{"n_layer": 14, "d_model": 192, "n_head": 6, "n_kv_head": 6, "head_dim": 32, "d_mlp": 960, "vocab_size": 2408, "activation": "gelu", "norm": "layernorm", "norm_place": "pre", "norm_eps": 1e-06, "positions": "alibi", "qk_norm": false, "attn_scale": 0.177, "bias": "all", "tie_embeddings": true, "parallel_block": false, "init": "trunc", "init_std_qkv": 0.0431, "init_std_o": 0.0536, "init_std_up": 0.0617, "init_std_down": 0.0617, "optimizer": "adam_hyperball", "lr": 0.00581, "beta1": 0.9, "weight_decay": 0.0, "lr_head": 0.0068, "grad_clip": 0.5, "warmup_steps": 351, "schedule": "wsd", "decay_fraction": 1.0, "decay_shape": "linear", "final_lr_fraction": 0.1, "batch_tokens": 32768, "seq_len": 256, "doc_mask": true, "z_loss": 1e-05, "train_tokens": 125600000, "steps": 3834, "dataset": "wikipedia_en"}
MLP neurons of a small language model. Each row is named by its layer, matrix (down: output weights) and neuron, and shows model dimensions 32-127. Each number is 500 + 50 x the weight over its row's rms, rounded and kept within 0 to 999. Numbers have three digits each.
A block is one neuron, or neurons of one layer that tend to fire together. After each block is what it responds to, as a language model described it from the Wikipedia text at the highest values.

L8.down5:550383487553502549530432416477529559550483530564522476459483519561479539431500492511508467449474471537525570571595612520458509424526466535579566538573488462482520528507542540455502447468519543491428464437479381486473535446533522410522459490510550501460568557554533435571536504563596536512
L8.down294:486493509535573448507499483503513510505520492579402525614612481514553507503385454518473491614481504587405482450610523423490480451513445477489522468532512488520516447490531440543505454503506503597535447502541515506454486390527473485509536561455570464465421489497471427578605486501529535522
L8.down315:575470401510467551426474520426532462517487524467531500448599474529537594584484573523590521484391578531446424464537415506533523540340460468441531569490454502581447570518493601451476494505535490551524432459575458564596418570500452421583518537441464528414517536532552486466586632516489550479
L8.down423:467559556499492460512517483502451541533415481458638464534436575515475467525455414500532490464444584514534529428458553452446474515529378484539511554488491593522565396463530457502475416477558466531488466404515523490455448450427580481487521515520536591531555363394475636525487485474528530574
L8.down548:639463560524616443556554537535584628497532510495508485487456462449502557523476463392533521356584493532440548421593556467524421425470524475443473488418564445543537450561498496438517505518480532602503502447439536470439510498390437532564490606549462461556502558442556508489587483435524566533
L8.down693:503447510465469529417428450427495467470508523446466580467506503465551508472521499553504533565515348490555484477572493543579445510528620462582405437456468551476537534395565572494486443505506571573487495491479555508492528555499511562493525593498541434523469513554502524488579468577517454504
L8.down816:404484508487423494461462516496587450474563493457535556448450475488489451503545547553536596435580623534517525437502551540601491538571521477576483488531537469453576475578512548481499482471507423489496503440424488494462415488439577489432530357556569497482468530538532480518465542557526461506
L8.down921:527485508459493496463551595584514487538487476510420408560486474516457493543454466489507412422487505518461482440571501537521535500480538535370476566489453429420582443565401523392516527446569524584501498467494503554611484455453474463513439528450580460506464486549521393497513372472518451577
Tokens right before a year number, mostly month names after in or on, also commas, dashes, and list-row endings such as in March 2004, April 3, 2022.

L7.down136:470470422483465491529500521519479433451541478565437499419513367539448398523585685534565429503487530445525445539593470474500493431564579478504537400509614474451490474404470539523486528610436545423446535502456436432538540545479607564463506534525483529463477446549474568584500472446508500541
L7.down243:498456532452582510466578501521506498563589470556477520470478451525578560563565521444495487434461476525469514454515552513450523499512491575530420470353503579512576462524394511480557386435570572494516514482497570424405501387530487567443523452553507593490511562567482509480427582527463461524
L7.down380:480401508460568468416410533412448433516491475448481604605484527509509500516532586472557504524593439453492454496550462459488512496574520509478509490485488559495547467493600492407533565492561474529490509531397513483480488494560571489500425493510426463537443561551474544461524545479553570570
L7.down415:450405498556451403509571490526513610537432585466538574532404535481551459536516513595548460483516494501483528436525573447548518407525516543488476560565409539564583493487455500564520557500437498448518526555528418474472437433537540470521487549494567515517476453475476532377484617578496477545
L7.down423:455446577462529482559542538562474543515553492496564529538469543537525439514428574467499491515427439540467476515529490464546534502448568471591584397504444533582545544488453418431535422461587537496490430577470499522509471485550505527514515476462500494423514589498524511410496498417446411524
L7.down663:497519483487450452518436539485524440522566533422417536534502601499456524423402450537440439504464493501474485484495537436579556446368550481487487502559536462446465539491515611548496472615516574537549494432454528525482498469405544546474551543505510517497522483551480574432463497530512536529
L7.down869:523434460502431519501604471491459503484455531457488518467565477492595563528524546477630482476634524508521513426475491511452536467511493479590449540522472494477570443432476536537430508579535448510482461525462533538486594559427555497569466473498422467480468569469566532518545572507617420528
L7.down889:561528459490499431517466434497512446539544463470536401500502511553452548458495490512462562442429435352477514481504506413458499493504435522518444446439569496507607435463464467598548470590485626535491418511584511511433536425536539548525518462493471467548496476599488439459534478530457545538
Lone first letter of a word split into pieces, mostly " t" as in t|aking, t|ry, t|itled; also table header or cell tokens such as V|otes, S|ep, and |---| rows.

L8.down4:451550405440518500524395538492487539555457510531440549558581500523464544407556458474446514510492467411448509508485466481484523433452550506556495483524473554536461464473479565581458506424474494455524463556440577516554521563569527469398469494510497523592573505410603547556519497439472481502
L8.down11:517548418459512521403529497494517498485617596561538506481479516533429506558482498566546519433580502621531491476378540496457554566508539517503542529585457456551456468527492448525529441503515538413516504499559473456473603394470546479497528432430467579522500444415443539531455504614406484561
L8.down15:554541514541432461493602465505454419488599570447558545505515534508480569480492564487539520451482462489545531493464568458488529564549590452511576491574474530494533406573563486461492450501491522490559496552428472487401569541448486487481480478459494537443442395524561480463502497530627559538
L8.down184:523525419496523518554404581438488544390504529473553492529514540450608507547498526480493433428462538522512518422426533597519551492480520523539413416521430478453483519507498403578556547451511487457549478398582417444509518527467464444418524451533425455500528510425578489477503478568543536498
L8.down336:511517475525422478454444468465497506436443519469508516464566453489498527546479479501525391564465593519535588389476581558533573452435442473435532534534544510556472501438421501568502451519474531476534559409575572470508500603514408498419419483567458516507498489520488524485517509475592429508
L8.down830:601562467455506522542501518521499431449523524571506511575527448474499449423572563517426568481455532572443559564493422426471492619436419528450548563468462499476459499521435547441503586447549500525391473465484513508555604479466503510527461490496478496587515571463465513617519456482500507447
L8.down860:552582543445537513551438469541480546406498406512458550482537429455471467543504495469569505454511475541507527545532509574517596433481513485453465578544459470629561515488485458487430505562484514573531424489438588560502558557475536557435429537536477530534575561433567503506548537482592513393
L8.down862:528533482462501532433473492469524507523477546518513515507512521501490476531492630573531491520506436360552580510483494406497467540500466501495471401529514531482463489633523523471454479464517626403341482552483489501369520494515502567459513478524469589461493565533479451466461508501427571565
Final digit of a year in sentence-opening phrases like In 1850 or In 1937, plus the comma, that or when closing such introductory clauses.

L7.down64:560512512385582544459466507512507514433561504494498486463518502555496518477458410511579594459540503513449492470435576498624499506479485450437494578502542509508440468488577549484547479461473526496478521547449577455459520515495525557510552435572536570525561484553411463564479500405481554388
L7.down210:523515571398451474430353463480542536505522476456548499469554512576533408514482538447499457473493506589515474498588530473530487534464495501579464466480493643503473535559547503474474496485492452522515537455547467515496475438545473491473548594469447446497463591495555494635453497429504537483
L7.down315:553497467418448455561540486448500500583542461516482362476462567488536440499538448477421465521540436537476513435607507543565500542550498559442475401563512465517498481506485502605546505467466477478579560528518493495524456525448427493430418538519392565590592507472516497532574429444509537535
L7.down469:559625489565463496446476467515509492502549579449561475553456457606454500453475508469577427347472536469508522395489592533481479569509528526497438512578516564550510520505501528436525459525523580513501581453459497494407472525397436508485435524530508508516536543642563468511470459444521566489
L7.down598:556553590535529468480510449482530501531469458519436441449479581546489428488526547518398453518450514443522512461492597469411534442483510543423603562536557471576455580467525449470435578440560563575635515532427479530435458544514440535435375525497481477586544403428373612509592462487537376541
L7.down746:499452518442534546532504397490477582588476471489514570564463394515419462442411503611444467553535571410542457530517616432432497545457538530465478523461461516558468568456502502512496566545578518490508416516447395559491578566557498522564491592421446557490447541586473601568511465422475438529
L7.down820:485479465535538621521563459439513497440503479538446463463476499520504472563579490572531485516473445506438514574502519448480516551456544541476465550414593602398497462585461494388495509471521552545402490544374567515461426560463468485452539482497478404552502450536568518569575396421527532470
L7.down895:592621468499569606468506466510573517454459434403421515583507465417509565532543472520432459372530431554487519525572449508531528490523477462486474455465522456533410538522473531520553514553538535592508484495440564430411473553470475402463576506534476482480560559539571533549458382510494549469
Forms of "be" (was, were, is, been) right after a sentence's subject, often as passive auxiliaries, plus adverbs in that slot, e.g. "it was awarded", "were often provided", "formally dedicated".

L5.down279:440370537489537519513428451536448415476621466520465463509498446648444476494492522527473501462506442544496460492475517492558590482525403519489471552507515412482533548576447411487464498472510575453519475525562554355465475598535472493482501524489498551571488511507580442481484475494529487585
Verb stems or roots in biographical and historical prose, often just after a subject and before a suffix like -ed or -s, such as work(ed), sign(ed), own(ed); also section-header words like Biography, Composition.

L5.down465:559462399478581490560462516531509522373389427471464503533595583565448412568413530483425555576484493491450541523433439493556506481448534523625500502396539439484520421444440510517534446561466426532515520608507530479493527431514456520472471422552537551552493488463512495528414382514496519545
Prepositions that open a date, number or time phrase, chiefly to in from X to Y ranges, as well as as of, in about, and sentence-initial In.

L8.down40:471487503473516433485452584606467501436529473523386478532518581507519515501548560479528492456512448485542551511539483573548586485507461394573509576565533470539497483586481615579485502522517454524419534498452486396387442530430513507409491478550577516394518438551474417467525482519440473502
L8.down109:547521503462498488472409450496492498511456500578432432554449572537420411514503433466496480500501509545490483515410436503558545512447519551507414493491434589533495486446556422441415550472407508496448537442499480495556458436541519457516488430471520562516611566475461580505563539474546499451
L8.down256:511453526493559455481548431547560447411586439443487568446454516528537441585542619504396518552532567500527493491525508538474507441526476458462447504520485425557458591590536510479501495552430470419502536452539613488527512457534521476453572467406519506534461489482594410534400593409414480497
L8.down263:489525431530489520534567489535525544533491444466525454541512539497548597438508562532426534440450528577478451484431478479493538518569516456431446468504476466545463454493501540537504476592447478493572455587546465513582493519508514527577550550523549498455591586613475369405514579443482511483
L8.down348:563511515429489522536488574521494510541562489526458556484421468539487531512448511413491496372457453488630614445467459534483540514550484532532454525411558548539457542472521417492463519602487499479509535518572431565413438426594492506623474589538553536452537490498513617453507557550471456507
L8.down575:506545455616424461554518494580441521473465442509538586449492540441521443569514452544444514511412418592503478477451380542443519473572470508428464447462518543431449455491538463560503436530530505442545526483440443640457584497571551486578494513516519502522511376497403497561507504554470577483
L8.down630:549494548496566522456451563538461527444494555524486449481564420534431499557525470451413430422421538442498422615453510486505492536585541573555567426430534464451518556527506474517450514543563436506420468491596460384496518426424453522501559546513535570369460489472593614473501428560560548539
L8.down908:535462496542439495441467503498534502535489457483497537550501473526541429415481450468514525557451575483572508483492466473423512569504550488461543503475438513470465563409475493503461407541563497556469576546397440536470485491547507499572512529519513591530498490446551546366577491556480526553
Word-opening pieces, mostly prefixes like inter, re, trans, that need more subword tokens to finish the word: inter|fere, re|ached, sur|rounded.

L7.down42:487460522519478540534513510559525472474403559517423543546505501474493583512447491491546423568511580575498424398613513548506436484511489566479470534599455443501507519537406457512550569498423469564475436505500469563509573586404480436515492471427563539478563381508492490573500505442452511554
L7.down117:513613435503539502513487490523520434476526566564457548503484551577463593469465475496460499544436487540496437429538510508468455428465471449425448561511436455450441475537496481489529534609550570584522357530538470588513512529561482445464502495521408583513456378502544505489509425597485560522
L7.down336:407473490416471526421536522465481511517520538489445402536520546513479517540548407498519479517545518486414500524483493510444470560441474479564428570454406574571587519478463482516588576452511620551507432475457573429498595567510442373521476572527471546437429523552410535409467506445548518421
L7.down684:530480558548554462465575505552444521474471393489552446414488551536421506489451540562583474438470487516490545540459446488432512505560524515551483467604511445540500472534523549496363565525494522481515502519493435558512439575410476546515438540466443545455460510508521510489550442536510478475
L7.down768:566468478455584509476440520530558409499458490405470494429457573545550523501396552500477506503462433530478488444533478494457545445491447485509434530511540466523431518496513467538483514491509555477527465560483528524477449519428475492535522462503546526448553484555491570523568449493514472561
L7.down815:394459444507605545543493492502494500536573461503392425481546484482499439423462524561484525505402541527493494450423476545534534538435470559494478439472502448537472543549442432492482422488505524511424461531502464444455494467414492527451434541404547561512526542521581427526448495475523507536
L7.down878:480562405496520612557474535544484512448432428590455451499465482507576606478384577438391509595468396585459475496501504471424556439577445549542481513510537467516457494489588539539583621555531498491400551527508466458427476517421534417430514455506462535491506552541487468397501451496601488435
L7.down959:573480519444464477555528548545445586503505467461502480454507528419458536499495548520447403579484452519533548505574508450401492484587487517552435517526429444512482496581459621588573567549521484484460512626525472418421421477528463366476581446531471494495524521511576558539476509451639517508
Prepositions opening a sentence or paragraph, mostly "In" after a period or section heading (In November, In spite of), also On, At, After, Over.

L8.down8:518491404481533522550436389462521549423497556519570483543614469413560493604411496581538574518429532524522556525418475451561541550496469501503482499466489467509605502445476575507430510447510490472511534544469440531500521551511497575474510475561538447447466467401394500531542452486474379490
L8.down54:451522418403537611443547453551500515467480532550577532476456515463536542527425383546580457498427570520526503475442496546496500462516391527493445561511572436428514522487545503440480486556524620596533487476429605490451464494458491495523449469474603504424485402568508486530510470513508458510
L8.down374:566458539528482536466466500419423511535433474482449421592412472519492475563549475520450572559457416507524520504560484510545441525557477424435530474442512573497443497582571517531549578444548481412529470461475499477534527628542558523525549458459502491585527519473490560423478502460411506373
L8.down383:492442475423463542460463408496488446397410547477475385503576522533493431489461425509566499474504449517514531496500467434496496511500542467419525551545554468504513498560385500503421463455534452652502515474535494482588544554488558457524461512538560417600540533447472442456505485436479440564
L8.down588:530552467467533459525483474489463462371592473527432541561542466550490551537446441523496479412519458481488501540525507412568563483441489484582420461500485502435469462529510485468494509519550555446572486513495507466512490554478518580465546583516492522537498499489467531481436415498588448434
L8.down628:523484468506490506532482497548485472384522433558428530458450474478440558512429493526547499526502483619448438487506508546488494499490468480525511593406507508503464457491482463441602618520574546428503472587596561507467482453461491525449544548606497406446546528445499622417458445470547467591
L8.down759:492512533566505531481565485501524484498494570454436456481521480567403495441529501534534530544424520504514565571551555526541517509469364513433581563507505557561380451545392504480467479469337404441524500520424536572516479436518533438486423540399537535539520508414492465457404563532502562469
L8.down762:527549507504492638557544528540545455524502446519586504465461515451440534506458497376423472520468427475534522419472422409523434515472424508437482467541498451418392503494488486557553554490513518522451494428476525660549509550529538494586487454504473458457511512526444562482450510541556502481
Verb endings and clause-opening words that set up a following complement, e.g. said that, expected to, refused to, sentence-initial In; also label colons and table pipes.

L5.down507:561453443522536464566479432527498509427574552439477523506549512617414450608501460487540518551513647573487549544508375539387542520532538467510394506527555476580425480562503553514496475491483531492510498494461478479452534501395551468574387497497454519469536504535552472536542449556504552564
Day numbers in written dates and the comma right after them, as in April 8, January 5, 2021, or on 5 October 2015; weaker on section-header endings and mid-word pieces like circ.

L5.down822:529525433531535524456539497426509548458402534576526491447479518501555502534526492538559487476475447476490410525464493479479399481507403502530489537471479536521515469518606481507445530515505435504586428490544512535581568536483458499550471482533529468475473576578439471596488477430498488408
Forms of be (was, is, were, been) right after a subject, mostly introducing passive participles, e.g. was delayed, have been found, were turned.

L8.down218:540498562444450572435442492426468447475386526514515574515541544503449488447511556508555482471404588492522585499456575520550493594570545489496509493429493486507446498482463557528531537437584554461480538438458500569494468423427502532548442529578462530567495492520509499579404401452579503458
L8.down460:479434520478460472469550468527511526569448484571435473512568514548545468461616533590506450508392576413507568448469546459522521597548512486590478482561451556526509468501498365509540513543511528519515499468468554482412542421410440463484476576462506500526528479515538495521526512387470463489
L8.down465:526469540504534460446479520523514466518488452465519501440624552517408487442545545580461533602499503494503468542494519501522494586480547517539500464402487467529465537543486540564490578485451532524447615444516459550596555418408590520414450542540469546517598485509480541566581433490527517487
L8.down546:493500494487443539555477450540508452575546515524393527538557524540539517503479613432518453464534442478507519447506507449389551558518482440449473442458438504474486462503419593466585543434533510544427511503580473491461574452419582469460522535497469587445511508534491593495433537575547471479
L8.down761:523557422558435546544538440573552488479456476547501506482537502484548502496469495462474514468589573460485488504401482546473528591439464477474457485533545509455412549518547505485587434587471590576496522480498520449455481568532493435517397603423471547409506509512527562494445429583508537382
L8.down805:507430550435576502509499514574542438584452408501397471511454543519484389478476471578461486551463515534555462497502564492535481560515477508451495477510479615418587512531561446506445511488539516549646541537489606516578483482414517569413490500568553487515593540579484501475570447493547481506
L8.down926:600471578380462473473449550601484470580485437551485529425533595505547449581508476472461526482480480456509418523497522467454474590448407469532604488582473557433464627553510454533497538490646451581467448569474488494509546527450454528506542631458490523500448444536438520511517461418571457476
L8.down955:602480393418509554536505441438584484417504569572551403398474477509495471540507500446508545496546547523448409503473466579517588561482509539491420480548443504578568497574480487465528463489521513517496522438449496446557488518539508456416536443497447500503439579431524592512479479516490541546
Forms of "be" (is, are, was, were, being) used as the main verb or auxiliary right after a subject noun or pronoun, as in "The Division is located" or "It is thought".

L7.down45:488481423462409560579382470438582445564546512650576590510417491510442441497476483533441514591454497420550506407554524598514490531481378547526500503497601465506487545545459487512527386420514494537495521565455469486509406504491506524599554521580561532530530459540503508439452509480544513407
L7.down190:541557581448399546551469454518545500541400470502539499415456467539535487494453412571523446512436462499472516505524549525519481550506516532494483510517490475402468488569566432461523424494556590532527472425388554555541517506441463456433523564552610483517487423497523571593544535536462587456
L7.down238:525533478572527575475484437399432450440493471510545481521479460463457398460479488553553460475465568380634580481584499573449398526566482549440426468557546541558552560545516557465503470590561453440381440446468516527430560431510480428478565442482553550553522447455418562561443486452530491531
L7.down264:486602537531444489540472546531439505436399537509472527515464599485593543539439523528540600415470489516509530471575528468434539522499480506591503351509503486461457440613534525447419480527456505439547484419526514503472436529403529440548405434468448570462509487488524503551439432552546548535
L7.down337:490541440442521436520513483475527443460556522491458458494502526551500473529544548442569468560518550590391567527479487463440446519522542483486538562504485553533540460535581550481557539523532587511404543464495496506519536537455490546428548448503521465533533536454532527463513475441406496460
L7.down474:517500471510489593497482502541469482488496549471480533520591513538450602615536545537574510450573335560393494588548511469466447379553482532399487546462414423533477523477490453638518531459439515500431405525441502508488479495529485474508508463371536497458478503487542566490417398564486496462
L7.down507:435565529467426526528485554382466502534560458426475422431497533430506553486487543523578456616437579405585508433446460473449450543533381420479537538454467494453505432521464533391445469485542504544411548521540541470478471466501487482510494514532558477587406554511475520546449531514503520488
L7.down729:572520410427532553490453433524422481536477529522523585475573539528480476538520583545503524541523597392435622467556547484504477529495607496496511449578478441427430542545507490465594537563508484383479518552515617539465540552504453463537442563501402513461404396563590478501493422491487501511
Final digit of a four-digit year, split after its first three digits, mostly in sentence-opening phrases like In 2017, In 1989, until 2011.

L7.down316:514502477582471459516427436570584623475477484488463453547431457554523577557537454484501574465485468544460485494540472476522469478518462506488528600532468621439500397553513479609507452502475518388447499469530544440584480559547477566472392564485544445572482447444538423458553553523544486593
L7.down467:497543469554432500424357565508556449611475478475605427542584503518587498506496456528583493517476492436504578524457450531427441410488434443442531447563529485475437509504474497435574536493544410387527501589469600486437551509531543475486468512537591534480559480487465518476461452429509458420
L7.down731:554488425516487575553455461450426446470491435459514529515473462571567535429592472512479605396478467564519426470512508512445494537500472524493530493479566499531404427463456451455541609537348502509463515498547557487583531511520529477543456600426527516479454476550475497552505490517486538512
L7.down837:524477433506478470508471464467496481611575507513504480551513474517524552570496474428500508447471552461610512495613438444460429497510489422587479515454497564446552551462469472439549498422546565399436463389475635543527470499446510496569521520598548479502450500461386555510478462524564517563
L7.down846:609442429458447517516541446527467443493560474483465471457504556505554466535527497420452483475563440610472494543387499424466432513528488537441518498519448538527598487559486471504431423528565497452483406538503491437455502520504563549487493492465497497427389448403491519590471515481562526579
L7.down865:507559514547503386465444403507520496516525428525431418545561429481491397490478514478392550473542470523522422395545442573476506529509517427518501554531493441553481561529590503437467479555474425453431451527504545442507479440541536485503422516512455552503390522539448553488520538522529508462
L7.down891:613501636474447589521477457591502553538469491494416525525562489546511496480475615537429518498471546486495571516504494521581496538427591609547502518452496527628497460385489444519438529516577476469435511475552482512492530447484481485532575504462480585437517520503494441417424522470529468457
L7.down948:489474406516508492488527534469462397583476497533438503516525581504582419480582445556487562437498597549457517450422578454471483453568508497589495537533443556369484498575597553536416456447497484472589523510492556493430544506536511487541406446539565495452589525489536493519561519554481513468
Opening fragments of words split into several tokens, usually Latin prefixes after an article or preposition, such as inter(view), sub(marine), dis(appearance).

L5.down47:587545515460483603534513472521440513465471485504394460439415453458522497505438434472447526533475508571397504459462597492522521442576523511619520516451590480478460567479541370530570445472515545492529512480543608557530544429436507507454464492546462602539529497542523482517482541535546486439
The first word piece of a longer split word, usually a Latin-style prefix such as re, con, ext, ab, inter or sub (ext-radition, re-ferendum, cont-emporary).

L5.down283:541473512613480471456472543494494467493506464558547524545495464515489544550491472534385391452461395475464454446538528538434493542498390491492471545425543498531550448470461456456562466577537457498545552490497479413571581508430516441487433488449550442423544531460456497481483504571515401549
Final digits of four-digit years (1973, 2006, 1967), plus to, would, that, him, them after a verb or noun, as in "decides to", "that would".